config.yaml
hidden_size: 256
positions: "learned"
learning_rate: 0.0103
beta1: 0.95
batch_tokens: 32768
MLP neurons of a small language model. Each row is named by its layer, matrix (up: input weights; down: output weights) and neuron, and shows model dimensions 16-111. Each number is 500 + 50 x the weight over its row's rms, rounded and kept within 0 to 999. Numbers have three digits each.
Before each neuron's rows, "fires after" lists the tokens most often just before its 100 highest values on Wikipedia text that the model never trained on; "fires before" lists the tokens most often just after its 100 highest values on Wikipedia text that the model never trained on. A number after a token or word is its count.

fires after: "v" 23, " the" 19, "st" 11, "os" 8, "'s" 7, "s" 5
fires before: "p" 15, "w" 11, "ut" 10, "u" 8, "t" 8
L4.up476:516615510469459459567484519559517454520513567493448486439447471545471497555452538450485514544498484510470527557454433511462479524506538513477438528446575471544426424491457489588506504519518427472572509499475377509533627601508416531507589568534483451499528446551497524502492464491580458545
L4.down476:577558513451501446478456567497432464484512475495555502500619514420556443494528548541615586463546553503518421355548382587491514437496478385506562482500613524564508552543476526510475481588573455447475439595539460524535519481526605439563483414539507456515479475472469443570504506536519500539

fires after: " " 41, "d" 8, "s" 8, "and" 8, "o" 7
fires before: "\n\n" 39, "b" 7, "ate" 6, " |" 6, "at" 4
L5.up1011:543416568491488538448578497547489472503538536533507482502562454432581551525467549504607543542516554481478511460464504477535422446584536531488499489445333521513419478482590555628549451433466493557501458457503571554552497501545509454522475526518499552500556502503488507591475491483510410514
L5.down1011:472501421486587553489482539452494550541476450574465503539520498490467487507428498442456480472459529472448470583501592515548452552481509508493540539498531505528559576498504498420445502557479458606591501481483574539501461500405545491382498477467610529500402465450535563522612513426406474539

fires after: " Un" 18, "ro" 15, "r" 9, "ri" 7, "un" 6
fires before: "ers" 21, "k" 14, "e" 13, "ell" 6
L4.up302:477480499527546438437616475449531515437477475570493468548424620450515548410523457469401474515468509502487428531439515540494455571463403411446447521535527479508434533541463536499532573477527581478639591505523472582520553490517480499490472499467527483468545496460521562545480409452571533440
L4.down302:511471476530494503510473528531520526614453437526519468482484490510578447552527426429562496518483451391588464541572510478569456539491497490415502405538443512427453502516506532458465529462522490431547603452450477487423449571518521512457490489483494535569382471580489510463551478469496401528

fires after: "u" 21, "p" 18, " N" 17, " " 10, " f" 8, " M" 7
fires before: " " 26, "ember" 20, "il" 18, "ust" 17, "ch" 6, "o" 5
L4.up642:393501505508425528551484461470413556499558580485613498515493474487592412460443497482550509468479603491521456461499515559565476506501515550509536496420479504490516533396473525508483476422589498545510594591375585484542496480438513479480504408463453571511487494480488489511474534560509494447
L4.down642:557561485505456523487508487478467497506448572539485584502585461495567505502581448425598617511530529483438462414434502457541437476515523581461611363509495567494447471364436465486500450543506410423557542519483420478504447517582572439536442519448503530434552441520405448491482495574493486431

fires after: "an" 34, "un" 22, " M" 11, " Un" 9, " R" 7, " m" 6
fires before: "ers" 22, "ing" 12, "er" 8, "is" 7, "f" 5, " of" 4
L4.up767:606449410495453480583521420560442530443553502528516550516499569534502461421430526485452449501491546493562447496495564442448579505554498456427521487598574567545352535500478492427512573534512463477504505498500443472538500498450557507536579421459500446434471552578502567517453429516420441535
L4.down767:567559452504540465517438516480490388587496568512624406552475456462437535547425488456440539570585422532446502445537436498438464427510508487547555491498520454452477524552447505511472544556461575530459556388528474551533513463504503466505431479464488467531466544486465444508524460455488505429

fires after: "in" 15, " n" 14, "n" 11, "ig" 10, "at" 10, "er" 9
fires before: "ed" 17, "es" 14, "ce" 10, "m" 6, "re" 6
L5.up585:492442463447517525541498532460452582405461479509514504498491563525520495503527558536478476472464444497527491484553564506544488467451556565451452459488511481485647489569486408546502499508471539530477528456464446472427605513565396439473527453501465553482570451396497479495577596493502460469
L5.down585:442457537487524509483523518434447502548512508463524524508426480471543432516472484516531428516582450568556525556538440404538469487524466439565444512504453480429536593532489549567475485539402458499481500542465453487431581530533569441366450476513531486412469595466542465486492393510495484600

fires after: " N" 25, "ep" 10, " O" 8, "u" 6, "b" 6, "0" 5
fires before: "ember" 38, "," 12, "o" 9, "ust" 6, "a" 4, " " 4
L5.up260:505539428509563504449534500479452504585483579498497480457415448565553401487555467464541449432511546524498540525515465562619614537487495549536528480514502506477388456480433511496394422524546477504527523591445466526501404572578501546473506515525518586564491487492497512426621578478518476510
L5.down260:486384522498504504534485568502526544486449622494576488530463449492458544462519537536500506510527451518412384483493565440552446531424609488493530506499515548516557568489530427506530493544417488493482513483354455536475472535467469409476455489457522500462591490482477507449474494548460500466

fires after: " c" 22, "ur" 12, "re" 10, "e" 9, "ro" 6
fires before: "ent" 11, "it" 11, "ed" 9, "k" 8, "n" 6, "im" 6
L4.up914:321541455459454546441592565565457413474487435546378571531394530483540452537464534514508503518438525480556540436541508479458520477429489552560501499447460499573526486527515426534442535523572453477506517449485511472490457477573452594463492475510574453488407564569464613489497528423596462558
L4.down914:537592429481527524563422515489504538527550439495504530596444474408524442516494468530501410560489517534594495439496599619440470463480477456486556507506523475549492553498454534603543514441516533499378399542501392443481472579454452501548500500441476539600455443414541516529556571412511391493

fires after: "ep" 29, " M" 13, " N" 12, "t" 10, "ec" 10
fires before: " " 43, "ember" 41, "il" 5
L4.up533:463507409480521484572438498502439527477419581578548508508394454504438480532582545499580515502578548469507509512452485508502512538450529480544499579498518546522405531446578488433533504498519495398538520594519427519501477517474479530466545543528599535358436519463500513468462569518500482449
L4.down533:481521437442504602492497400516470475504434436537498426466492346468551544483479543455683465480593532533476518435415487512519438511421507470476481590526442666511551455509528419506506535536537530477491538554536517477534470589494597448457515482476521605571529488457435517538424486551459524452

fires after: "t" 19, " h" 17, "w" 11, "u" 11, "ow" 7, "et" 7
fires before: "e" 24, "ed" 12, " as" 12, "s" 7, "ing" 4
L4.up15:569446537469427494454443572502503466539440478474477491477535473548474555491534587578537525461483407486398460405570520454541500500420556484471458566484478585438527490532496527539509570521474484438481492554480607483512493504509553446394451481481401623525504515566512519454576482568566443457
L4.down15:644528475417474447506503570524489532497508546475470438525542466496532510563508516575449507527571513494544562581506564470515499548472423566460462532382482500515574419433512546473516392442485493585508563472432473481432514588416471523575481484453569481569531467435495457492569464534438465495

fires after: "n" 28, " an" 21, "en" 20, "et" 8, "y" 7, " e" 5
fires before: "g" 16, "c" 11, "her" 11, "il" 6, "ter" 5, "ion" 4
L4.up427:518397483513571472471420436502471542437366492486605403475555561603495536459527546498528516605542523579510459488585474513537536569515505449544371479548533479512510436571484409444560536480489473559560458455490588541562511482526440400527451548490479520445568529509503441488492368580489517513
L4.down427:459357495574488551508586533464460590532620439534526561546508416495525490504459492498505470490598519509427610518459524481622441449491516499496485479502522457515584533466486448562545534581451520530441574483465467556434504525580494389485526403551518543524564458479481516526488503469505504545

fires after: "a" 24, " a" 21, "e" 19, "o" 10, "ig" 9, "re" 5
fires before: "k" 18, "s" 16, "ed" 8, "y" 6, " of" 5, "," 4
L5.up13:428526491501532490501547534577531456534491473500392427459440549475441437429575496529644589484515543456589462453473505472443464461525487502525499474485493580600420596424513456529510535527498451481474487515510503503543464515455490446546531566454511464440456444644414518568443431428500430589
L5.down13:517496416527576518455516510494467454513532518513579476467417449435556498541553546535464475490480383528480562564507496464478446545501472492492440547503537488515499502579456522514433521567463600521455500543509509531457594586512420511500384518482571571436501559360441420532485491544460499569

fires after: "l" 25, "r" 13, "at" 11, "en" 9, "it" 7
fires before: "ed" 23, "es" 10, "y" 8, "re" 6, "en" 5, "h" 4
L4.up257:527397580480456474581472496408526606398490495488568573542466472443467561580487473429488544471545506469533479508531625493546488519508552518499523502453510476471496493407384494507488504541555664508548552433411452420455504523446490509490461505528452354552579563455468513514539531489486499552
L4.down257:494490509465416539477486501549477524453550547536528485458459481506540416521468511528505447519489425529500581504475448455452581604497592406528486478485460563477506488559442549535550507423470423570443446460451460386557480397393488546528436430621478507410515577488480481509526405498472492505

fires after: "t" 23, " t" 12, "od" 10, "et" 6, "ac" 6, "it" 6
fires before: "n" 27, "s" 19, "e" 5, "ce" 5, "il" 5
L5.up285:476423521506547533457462454451547475491465470295551444571503458549614521512539475440449500461581525472509501474528572502534512481566501492503548430456542506531549532512434474575508566499473508434518527501460612543419463578522535421417434508508532474509563539596550555523468512580488385523
L5.down285:491552530441485562496520495511531455382668482495503498605551626518502459499563495439405507508515476500534463427445411578478520510519512586494469446476536480537400430405513380473554481350442497493531495536500516452497500543590547488494432513481438530524495534447557486432635617491451489533

fires after: " c" 27, "th" 9, " re" 7, " J" 6, "p" 6, "st" 5
fires before: "t" 24, "as" 8, "od" 6, "c" 5, "u" 5, "ir" 5
L4.up458:438449400481444571537497465505548498504586491525483474537517491529411487513451553453357503533556532539512455482427533534575537466489502532448482408499545492634504496515548485504476466461555538508486444506435480507519502510484489453496562447474513500485397538581532616473523570483451516512
L4.down458:422505473430484474453440505485553458602427463531529458555457512448548486425531449553572565514554532507446535577545431470440463496542459449521621536460534486546364572547496558426607546494463483407426522438492527560598473513458448551513462541455594497513539431443430369573526466520569554476

fires after: " J" 52, "ro" 11, "r" 9, "our" 6, "j" 4
fires before: "e" 24, "u" 24, "i" 6, "ian" 5, "ge" 5
L4.up244:489407527445537488506551471429512535520574527571551526596553434502511549528465429570432514508523437533472470484484488480553527416518515534454467597524423452515522423533435434479486612459618517466529504554452446540469446587500462466503489455437496506562547511519520569512496539466435470449
L4.down244:435466541433414397511524470491478534558548447529515501467468445540534427509468521436506458528504439503481485478393506484552501508519491504532534498554543449547404546552486562440559475593408484453467568491407510473568550461506387573493506578468505488513463497519595506519559529462494470411

fires after: "i" 40, "ar" 15, "id" 7, "w" 6, "e" 4, "er" 4
fires before: "ed" 30, "ing" 14, "ce" 9, "e" 7, "ation" 5, "c" 4
L5.up1000:510499496516440446495457590409491537522409529480453465546459523545376502586539562535490524545490502459422526533486614599469468560482522468474443528462537622483543507403490444477426464484470526514458496490525468432504594564363563485429511494496493545547538581563529573535456530570452459433
L5.down1000:634524560477519463408488490473541526540455499577497500554436449507483566453524500540495447584476503562511431539439557426501527544422485483535489561471489517447518573427480509519529466496400492632496622551437595573519372545512575562471529461527521540526480562501473512511459431404402540427

fires after: "u" 25, " an" 12, "en" 10, "d" 8, "n" 7
fires before: "p" 22, "her" 11, "l" 9, "y" 6, ":" 5
L5.up10:522373504444411429493549518512400509534521446451544438518488485594505563428448460538524482584586522476516580419530536481477518492547506454475484544522499424583487451438466466454528444474613493548421541547464511445551524494532489477600564514451542466503497443567500528400493520466346478540
L5.down10:460511480478534474426562497469452474558512589477519506573553463460436405448519496523513505520513483543488499493522541489474542477502494465477467524465510486481459522462547384578446456516464567518578519474513539517437551524513626540501402453571372585594531395478532402515493444581621442472

fires after: "j" 19, "v" 11, "^" 11, "$" 10, " l" 8, "m" 6
fires before: "in" 17, "ou" 11, "2" 10, "er" 6, "un" 6, "0" 5
L5.up103:551514452520470484490404444377392500496449521477508523561524461527481577517486568507502518474429488545534445476543520627531510465545532463458426534560475621456538467453571419479490507503623488596537520513495513468483496496596658502521398549482531622588500471487474477585480522519570521526
L5.down103:529530479515479485539455548482531442425570471457621573547478517426460463459512506396484456508502541467510426537545520625528521426462441545514521556503485475555469563451474444579530456513551447486576472467419504416526532554478480545448505561525564504503407425401574516496501465443538537492

fires after: "ed" 23, "al" 15, "n" 12, "us" 7, "d" 5, " Un" 5
fires before: "al" 16, "ic" 16, "ation" 8, "i" 6, "er" 5, "ers" 5
L5.up113:489466460555479463411480521464658563497489469536508473495459517514508561456447522558477479564508597502545500492445504401488540506447524447540519473485535529442455381441410538528499525460467358561470488482501559469571497555462508494488479397548531588522450453500542537523505606502441561527
L5.down113:456494494448476487452473468507527440490544527480479516410452482628554545431388479521467524532495590520448482462459509437511532433454540452478563418537409610451518534531472556521512540533510493583454553427517478497508467477379539516486577499440658541375491415464419565455531633528514530508

fires after: "v" 25, "e" 13, "ar" 12, "le" 7, "s" 5, "um" 5
fires before: "ed" 20, "s" 16, " the" 8, ":" 6, "u" 5
L5.up554:535524512485477619567487561481501506550445532474564481460435476489534399569530466491449650504509507550474426575518471598577568433364538497523566523547633533463444530601451513459468476500526418599562475506543484430565510566551583497532471391494426533541473544497584418488440488459427553514
L5.down554:565460519523420473413536445545480520462531595507502505529639448468515514557442454528436437426371535498478539567533484548465585597563567457454514467451443496525426528547421559534492440475467598439538527569559517508435445437532482457398551590531517549454489434515427482436503513457515551535

fires after: "an" 26, "r" 11, "o" 10, "i" 9, "us" 7, "is" 5
fires before: "ary" 37, "n" 9, "an" 5, "h" 5
L4.up220:415519456561528504562462480462513542508517472550495557484516489488508459445520562463461461585522537506488609530494531413440451548463588483486465448382511571538414440582449485468534546483461420505523557471486559531511492531470441498530544620469507498467462457556600536575407522475549424499
L4.down220:454474439520460511466424476496574524607591531570549566434470479525536495519506531464460508603536440425610460456525501483526486578492478545416569451600478522423446488523523493460492500368377531445462521535371459475420454542472401558507401546465537419539430538488484443455566574437483471470

fires after: " s" 27, " R" 18, " Un" 15, " r" 11, "es" 5, "is" 5
fires before: "er" 21, "ers" 19, "v" 13, "p" 5, "k" 4, "al" 4
L4.up1021:506539473583460458473485483479465604487511493487526463483574563479472559512520440490524479546523595532526451396489487469567498461520456469462554441545516426544541550451532523522498454551463504489494513553460437514482454566530488595410553466594471521519501547553481458539542566468558554618
L4.down1021:534498519538522499506391462480592547459524539563496538539528532445411495516522432496411461530457512484475507469435410520500502452506481476521563517562432473512544391545494427437536488548566507570605500422599531498472541434602556553571603498473428451455400504457495529484524463517427592645